From a checkpoint of a small transformer trained on Wikipedia: rotary positions.
MLP neurons of a small language model. Each row is named by its layer, matrix (down: output weights) and neuron, and shows model dimensions 0-127. Each number is 500 + 50 x the weight over its row's rms, rounded and kept within 0 to 999. Numbers have three digits each.
A block is one neuron, or neurons of one layer that tend to fire together. After each block is what it responds to, as a language model described it from the Wikipedia text at the highest values.

L3.down201:475540481488456562530527568524490572504474501543453522486475533516476482582465512501444456490601487498509542510387628446495425491565412507554495530386447500443418511575410500392560475564415538491491466482480500545584456466582582494456416567540401418479507588505489541476466621532525396432591448499466482586553513540445576439436537492575514446530581457562470547530434507554489470520495
Responds to: Second or later word pieces that finish a word already begun, such as cann-ot, reg-ion, fil-m, 201-1, plus closing = of section headings.

L4.down97:569435479576608478428495531527410516467498545458533561471543506498431550482427538487453431493573487478522553445414545533569536569497471583473417582546550510439457530471555613526496506551457392540527438536557546560473451510459599461401485578462418540521492511528517486603455480569495481513549523472508526499415490530517450453549489414489475468577586604457497465505487443519599452427554
L4.down199:412582461518459467447492542483542420548509503562512502492352527395463539560532548514531396529501523504576520483569528538434448453573476436540598491492578543554447593558478429468434547482513494537529454422477542473638456570544537592502479448468451493463455492483429373493568550412463508536385481508554476472386498562462510535393477452544486501464506619501405517515506523509549401511431
L4.down252:554474518466486460518580499569479489585446599492465523553519429533556487509454445506564458536497546447458468514520581544515453474489506474475534505437514466494499504505530497565388510550511588409536455457513438468476556471465444551561450395552474475412438471461549481524489474416563469495467500443499495588487470542608581579473566430469488512532469444520595487515548577508415508489497
L4.down435:456495559436621548463447421460567413548486481461506481536480599538541579525469430523454429498537446441528479486482524502485485532596524511448507510558496574525451473529634525549456554469512514376385534547490450508446520526466558458517422457556482546559512506424406488554512449478415438468551476467619590450542457449502579507516448524465555500409560546485498432530453543523583446439535
L4.down461:524480480451674448472455433510508516560488568520461517532382499528477536566633542485438458508474458583565525360489570534563544508469481493465444465464616511483544501560539626445434559476486445473560476534522519482547493459487486439507368446510606502522604542581480493462466492379515488498518553541468510524534540485527551493478577482527492460563454540455521535511429570462538580523541
L4.down491:510584485497477432473435553508467521548495469518543453494482419516513479524539585527548521513559516401467540535474434520426447553510564514558503482555623442517517524493564456516564575436507524567482495474450462515517476537532567447470425479552501409507459514467476523493528422603418496458504520429584508549456464516523470568477545478457516427519521354497544496455537476471518444507303
L4.down573:474517542555448491492488539411529474558452492286475501554449455441518415528523461518488469473524528387515513487671492506431435550474537464460479514556574442488514509506548475503525590480536500504533513418431586518548500516539498522459485571584443438504524507552533523551504554452550528522415547454587582463513486445510466598483426462508576456511472499579507454577477521510500524506427
L4.down673:552486640464498500553438503543521375502578461507536547503454480403516526537471348460558423500462500539634478509510617612557537475523502518423471489441532570500480489522449552478441548535537474531529490557432515548380471591480523521567427616516494458519496491467503495484500491451500523531520464501480470578494583466535623455592540446568440524508593469518444502477375454443458465489506
Responds to: Mainly the "ever" of "however" after a split "how"; more weakly, word-completing pieces like Ire-land, disc-over-y, sh-ow-ing, and "at".

L3.down456:505454507566504349535558513513449619441529530508433422529451535464597441545536486492460526556596550453485501465541465463519507595466520431507499552516486467522380443469527488566490461488500452590476447544537504440595465401454504483564497521570537443469533502568571478483470554518495439455471426502453457480476398479572510514502559550503577534468501460563457508539362549534526564468468
Responds to: Short subword pieces such as le, a, ter, ro inside longer words, often names, right after an initial letter: E-le-venth, D-a-imler, C-ro-ssing.

L9.down94:385416543438503515498434609546464505569466527564446556415489606482546531451490404540550429507450531507531585556509603520409478600498448497478492604427504506465458499406496475518427555483623514484512583529523487463535539487525520555479552429512499518487581569494511557445496483460508502566560514490524467509528585512487497462513559566539462455545513468474457410547462493616508514549472
L9.down227:524628463457507463369531501474522589525590536481310494485515411507472452471672520526447463536518470513462480514529534537606523436524452540471565506517477460468495465539467546519499535521614484489595530554557626556479512523481521452498542479525473527531440485438471475526407480556499454484445418439438471425531438503571512492458532471478487546437464508523543507498528466524501532442634
L9.down270:516539562481500613506438497527494615554537487412481484512471570528494498465491546470550493573487414469518472485464501576546558389599452514503548529438443479517447435573482486504409550462555517546432487539435526500537490474479512487439549554412587503530551488494577567448395500522556416540532446558448494520524559464554520394455648538515426498519569462515444531497487446505536472529584
L9.down467:466485431456502547485576492588501560373417600432434606465510481517470521564524526508481528463377580504506506466574555520514461567503525520435499578486454552569517506480557429536537491394465546506471523489450404507501480425450544573570555515554532474541532455544485489549581476521443495489517483518490523443424437474503430458570495518522453467532487555500509540553411469463516553547507
L9.down496:430499461513504477591446481472476480506534479517573538489421555420532529524518457480486415594554532437525478490531478515416476513528532565522553500490511432533504510539430503563506539483576538535458421564472526517482469438519545468408507555526532587460520536507556515536494500484485558496534426426588450451492552451469469457523503496540470496520565438502392528590525538455448474536488
L9.down533:520532586484515476490421445454502548472481524459532520504538502548561526509510468438472534498510573479538528466482417461517407478480442474578535458464500446527457520518505442534524541461541480534513529513462433509434511459497520624467551460560545514468573439467474449335510482558493543521543551586517547514470519424458493572434450450545553545554537508508531374536452450591430500524569
L9.down571:494441539486494531591490445409530433486442485380476477489550566472567504616570404514456551626497545509544451514588608450571545458513555406563489491492486485457470499484445498531448335525500539565493542520525452500446513464481480507547417457500443480508521438548463533435569492608524512523417518524525554501451505539572548598535502478547486462513609457471511455418488480564488491566486
L9.down1019:471544596472462493565453517517505547497463465464547570495603454425614545498455486521514481588526496532446474491524467518558491533452485472512601478476517433509601531529499487570501439469531462471468491482418450500457523651402534510522445531537578461537541495555561452426513564509439495476497459538539525515429556523544409530453520492550562547426367458515505526464552525485486479565504
Responds to: Commas separating thousands in numbers from tables and population stats (1,604; 12,720), plus fragments just inside words (V-al-erius, H-u-a, v-ol-umes).

L9.down49:536434457407532475556454527475560598543457509481469512418457474570517571507517478523414560552546447497528577551534484414454480546508557510509498529479530464475395459505515462463446487432472584461506522430502518446431508495539507575497554473481493491583469504458486477526480501540500543515522522400513544476479512529487429442535494463485558454524606468453562442559564543510480556527483
L9.down61:518507499510461473489454419506505537517481547508423552422522515481506558473441496445373525569513534594549436420455516472508545446443481575553554465512485523571488467499443488461578478588535468632407564460423506458502461466528542538492495465540571378489579625540499494572498503498419446485553478529493496482449463526556504642554562442464483396463387473494465551495473492490562465446470
L9.down315:483437450471430541485566427481506479537468573448497555417572572441552450466532549488444472535470444502512501556558486553471394487464536466512495498536502521505478508486377490452445442518492483475540565455440590509479574537520491533451536498407467543565420430523475576597447458487529564519513521498444523552447518583472463505414487520462565511445548535481540519458543482500418595516610
L9.down419:530457475515513576473579517541489503466522492558526497457531472593424493532439574439492564475461507458572490457426426546503522493413481406409477489568563425512440513527535445571478521495507452528462474462409423611540504504408533471569529481560553489558517492454534469542548527430501386519473505439578515452527557574430505448544574514498486530405534579534562480489546495499516530591562
L9.down430:386546479511559382498470504534577510497554536438499426522586459482488463537562585513514444421554477437583448560434497454449594585504473445500465445493423445474559475541457515461517400517489571463536494541513569518536426465450523535549444478562498424433508450405485430518582571505521483539587515570500586575421496521420410511552523482561446513514486547421475561420518520502530521556575
L9.down431:604552463534526497512534515614426469476525496520543503534536453432556570515510476543475417487535543440503346539430468558508446538507505487514518467373537430536521488552602536568428472418472522453516491530536486541568509448393579470514520478509517530550512430518568543500427475619494508483451488511417436427533450393450449403439566462547544469562515484521541545523427544459510464518482
L9.down543:465597532402440567455599516509493539508539495449492519470461489401504506493537479515489548584538522483513538513460571511503491555540518479498519413569478448516532412456472576584425497432605540574454526459464457473534492496427591578515449544490493540446556532479485562476421468551559602449707500469419461565425459440643531495473540501536586512496466479510461504445355429510554487425495
L9.down903:482496482564495499491579526617486502466535551565461398379537473423478464529546443486464598567515457542508523540529496487586525554552515472511613480451495451572499423497443491446505520513515427594500612467431473480508437506536490446486524526490543466504515566565578407436486514482588503568517481534505446490556430576484528493511579522431446457522486443457505565562546514460510544429463
Responds to: Mainly the closing = of a new Wikipedia article title line after an infobox (= Paracroton =); also mid-word pieces like serv, ot, fl.

L4.down7:487608554474487487509499573444456547481526456453452458543492538458551480508556465459495506564526552364469456511716557502487552450534499500482514557492463504517510465478519557465463532493488441535491516553550413481510568502500480518483558465538461530541537565568475466503469432510528514494583455456424446475473550515535444475498445638471352440536513450550565469558586519536466522510509
L4.down155:469482540530477426557556534456518541526441543455417504567487535537572425519633526472467439505408441450411523561538510593534543462506491447513431446462511480499500465524548382507509444509444547475474521522662424573469479506449459490517524462507459490480504467484488500448564422480513557523509632543561537546594462477589559473478466487493465499501462368550504395512488497552413530521418
L4.down160:520491470506505651453556516596503533479498517509455547508500403448426398477495508496560503503493487477441507511514459542443490538444486416543455502475540462432460482454476489534493548540452479514563549408425454532528627490547501569505550459563460474485476584423460551496530504619597452501566394512477552448468496484442552500485482573517524503536513518516516417493467467530482458460415
L4.down409:412610654503431555506450594457584482582466461504470553544488439451471442465444528523474444496440479426493589587534509529562511538498466437545506598500510462518512433456518552544552500552427487482531532527591554518551417458417503537510417543504534392425470568513388465535488508480455548510599466486553406468393465512450532550491496488493544383526499507463525491541490520470479477501449
L4.down648:432469584545542537442451524449444531521596405541498410534495521562536492542598532405468557515562446474479424661706553446512492533520529458469478525443533447452450405432531527454447412657528504422501484555534443525467465490539534477452493464543544532532477497573433501461501559528466455495562410419447519568520531487451548444543526562543459464487573473547422539524540508451485518458504
L4.down674:495514451435502487491550507551469515444547499495593515476554456523532429489451565537477486536465613454516511517511589444530500452554443502548506462538603406473488443508411424407458472538443545500495469458550447588503442442497471478471542568464491430553481425488469554515526505472501470450541451429486450460518442535444431491521517420533522504523430424579510442495454496482425596549467
L4.down831:534588617563595469429584538533438470436546476439537490430529453599553450444438518435491539543495462568438428486485505425552509510503475525547494467549468487485579501458473515533456575442505503427508584397458390477519443571406502434429456652534510478510503478456515527531598402501477491503625484483497513493505490564514546507499543502575485457514560475589483525474533437528473423532455
L4.down1006:404445532458502555447578480580446546516556499556523537509507456466502452507582524467502484385577483459562517529480480583490529553482460477519490450454531542416529555548484540589567561496493515542457575375481438518508496468577526558511429607489553509534450617509489518460489481523435500563575519525549495418459463503501498408507478417507512539423469406488496454422406503511420474486497
Responds to: Ending piece of a sentence's main finite verb right after its subject, as in It flows, He led, The book closes, brought.

L3.down715:520486605516487508494429489509529541502564533465543553528462602435565484522520446388528473504545519536418527410511451531457476509498464524494590549507531500485512558463525500419452515519592404571563575444437520565530544560468433441523536477521531421501501431539493456445484436448500485450536567519580415467495497444596525504487478483522544549533520519529497416410612539448516482470532
Responds to: Short middle pieces of words split into several tokens, like am in Cambridge and game, inc in pincushion, ach in Apache, ard in Award; also commas inside numbers (250,000) or math subscripts.

L4.down192:555557566524518441462491594458514473558507560571436449514495450525454521506541518460580537518411563447507505496412467509400545661534499440462580503467536391455465501525555548475506405485571581520522499514447532425462510505517562574446459415532494493461321443567479522439576467479516477472521646555484503470471513564459507520488549468496549522511507488524528489507434448422369499474528
L4.down221:477415573474487512538417461455412531428585454550520440524397562509486485564587500464495457466529461512495417520510516587527517481522455468387435468543551487403523467438537518475480460529520402424507493549513557533577539522515570504502532476553482562496520494537378538542539425523441502532505472522502521556597533491531567492482483462535445459500517547564456552487520547542424505477555
L4.down300:548499528526463571497581497424485558415542396563451458592416549547467548578511615552557456497580467544427492440441560527383526442515505471439562479386490532496504495583519489504630574431447493535526473482554481417475452476523448478490596451512496481537526470508488502493491516606544426527592477495484531455447389535486568461529473412550485501596532423541419442439494505527506376494524
L4.down316:486460468539440570557549380501498500348457542529475571482436465461490414490518476607499451538439480531443528496548478556444466526467473478526486496501523536461552414420493492553580468527540441491552498543468536446496594592444399532502523446473560420599486513585495557376517416537560489546426500520565575524532575425498524554533393468520557498475448540482480481555562539458421487579499
L4.down375:554545549557554459547462499522363454521480564618465458514441559477563546477487499538592423455554474489468563520562520411497559500498451499472449564578462481474521549557497469548449446497547518624500518539486536490649537485481508551458514431544424515549545465523492472512555474429487589548494578499557541536524464487499554493488526539455579490567484547517482432446489551560566391517516
L4.down602:541465504406490487521422452520517456554482499492610561486506468484535530586574460454566594551427478476475501431469405470531641534491481474523497454538527535426527554505595551467508461511498535448475457443475539446473560516541495485544578409519516468565578423499503464481524460545408454472552483558444466500468571552575537610445459522455508482430542488377610511443505484567403415517547
L4.down621:529479578494512491487483589643437512486541456476466481395415513415421518443512531461555591453465502567528502519415466490490458500505562495564578525523509403538598492500476579520473533585509546443452558535478516480500472470501557473497423533484422486494414479457525521529462553494580540480502499541466440507516570489445533513456473554472478439575471553504486411518462484529427495465498
L4.down745:507485545487463546522558464517537570546515494591534424392474561423580446512580551527446507464426514541443501408548550529514537442429490470527494541475502536488483457510528414556436476422545489536457618588523485515447456550548580572528494539454540491529543415578507528481516488450516467533473510500483465570426485410555509418472515515424379445499510493473516503531526475388610459506517
Responds to: Interior word pieces of split words, strongest on "ag" in League (Scottish League, Major League), also Con-fer-ence, bo-x-er, ev-id-ence, plus periods and commas ending lines or sections.

L9.down73:516437437441506402475428439524490460517514522607497583447460525493579563539476479510517479529485571455511641508409595545482482504417519499446519508597534540522515469529518454405501535499487574651537410538463544463491547597476411512444479425515513473492494445496587449517629513474490561517583467474546555495494438536499441464620569477479526409516529432490487444518458542477485588464478
L9.down171:576487488523500464588511559515454535523576490466563461550542518481585554498459528526444393502464457432470440415463452414560501521448598479579473458443455550593508503582585537503511455556494530521577582505454528542509552525477475439566548522460431379453504423425515455498534527552477546399564497458594487441462471582560440567583550528481460451421454459485474512473446479552536402479475
L9.down258:485529515516546535414487455490510471500449569426490531492442466531457433461485513534438433555486451455547525556441430586575431479562465490540532493504527484488511484614531451434486539552521644533508450564541504472512619491446462451541428532533499532496512437517455555519426517507481488419721499518549518541488496379501605386585557524423475532479507375673426436512497499390524561521542
L9.down306:357429504517479553541519456536493478547503519480476494542470508552539506530540506484565544472486425431472502557451534480567463436527541433516486482455532466460538451565448477459509479431540482546525587453493411466586481567534447556449462536479554545460571570488520477513527586514433535510527505621422534463477440522559542396557564443560488517557489486496489467377579524486549547475498
L9.down361:447475518502499470503465583498412604497582441441540436451493510415479553594562449542470482554512524408601500463429481493445515381462587447500524405547512532481453485514498476438547504483485434407475405526549479424579513554547414572594469458586495504425613536431536484548476513507442430593571518531554478532489487524576516596457485508573548512490548522452448479446523345586404408544475
L9.down832:515585448475489393458482497537434537493530544446558527427487447463430555532490558458564414485490613503469500459620579564545518429527478554585437453543490551483456553489504497507526616408494414540447424447457476412491421467480521560514535510522539415493454525522558543531498428449525550454496481550444517522374491544499476403494441532523580573501420518597532404535484508604535510409517
L9.down922:499452458517434539589536473412514550453474435555541592532474479489477410539580470534506539481423455438510540565466466489499454615426509525438616541518497503445419539464535509483520436425426626472505426579514510536473603600512550509416416544572451464572458507458586486504559519462456445472596484407594482523534458517520507582495483500599465551486457521542478478482504525420479470497509
L9.down980:476555513459429527463534490450496516550535408486425473522520516571458587572463498469547500457542484455517488490446560446545461441460569480505554558497432474487527539425481588481464512600523471529539507505496550508540591522574528540464533563410493463410487481586430577567493439443475487389555577426497451505462483466523559519485475451479516599456547476584479533520491577540394451476482
Responds to: Middle or second pieces of ordinary words split into several tokens, e.g. ever in However, le in lead/league/least, ch in orchestras.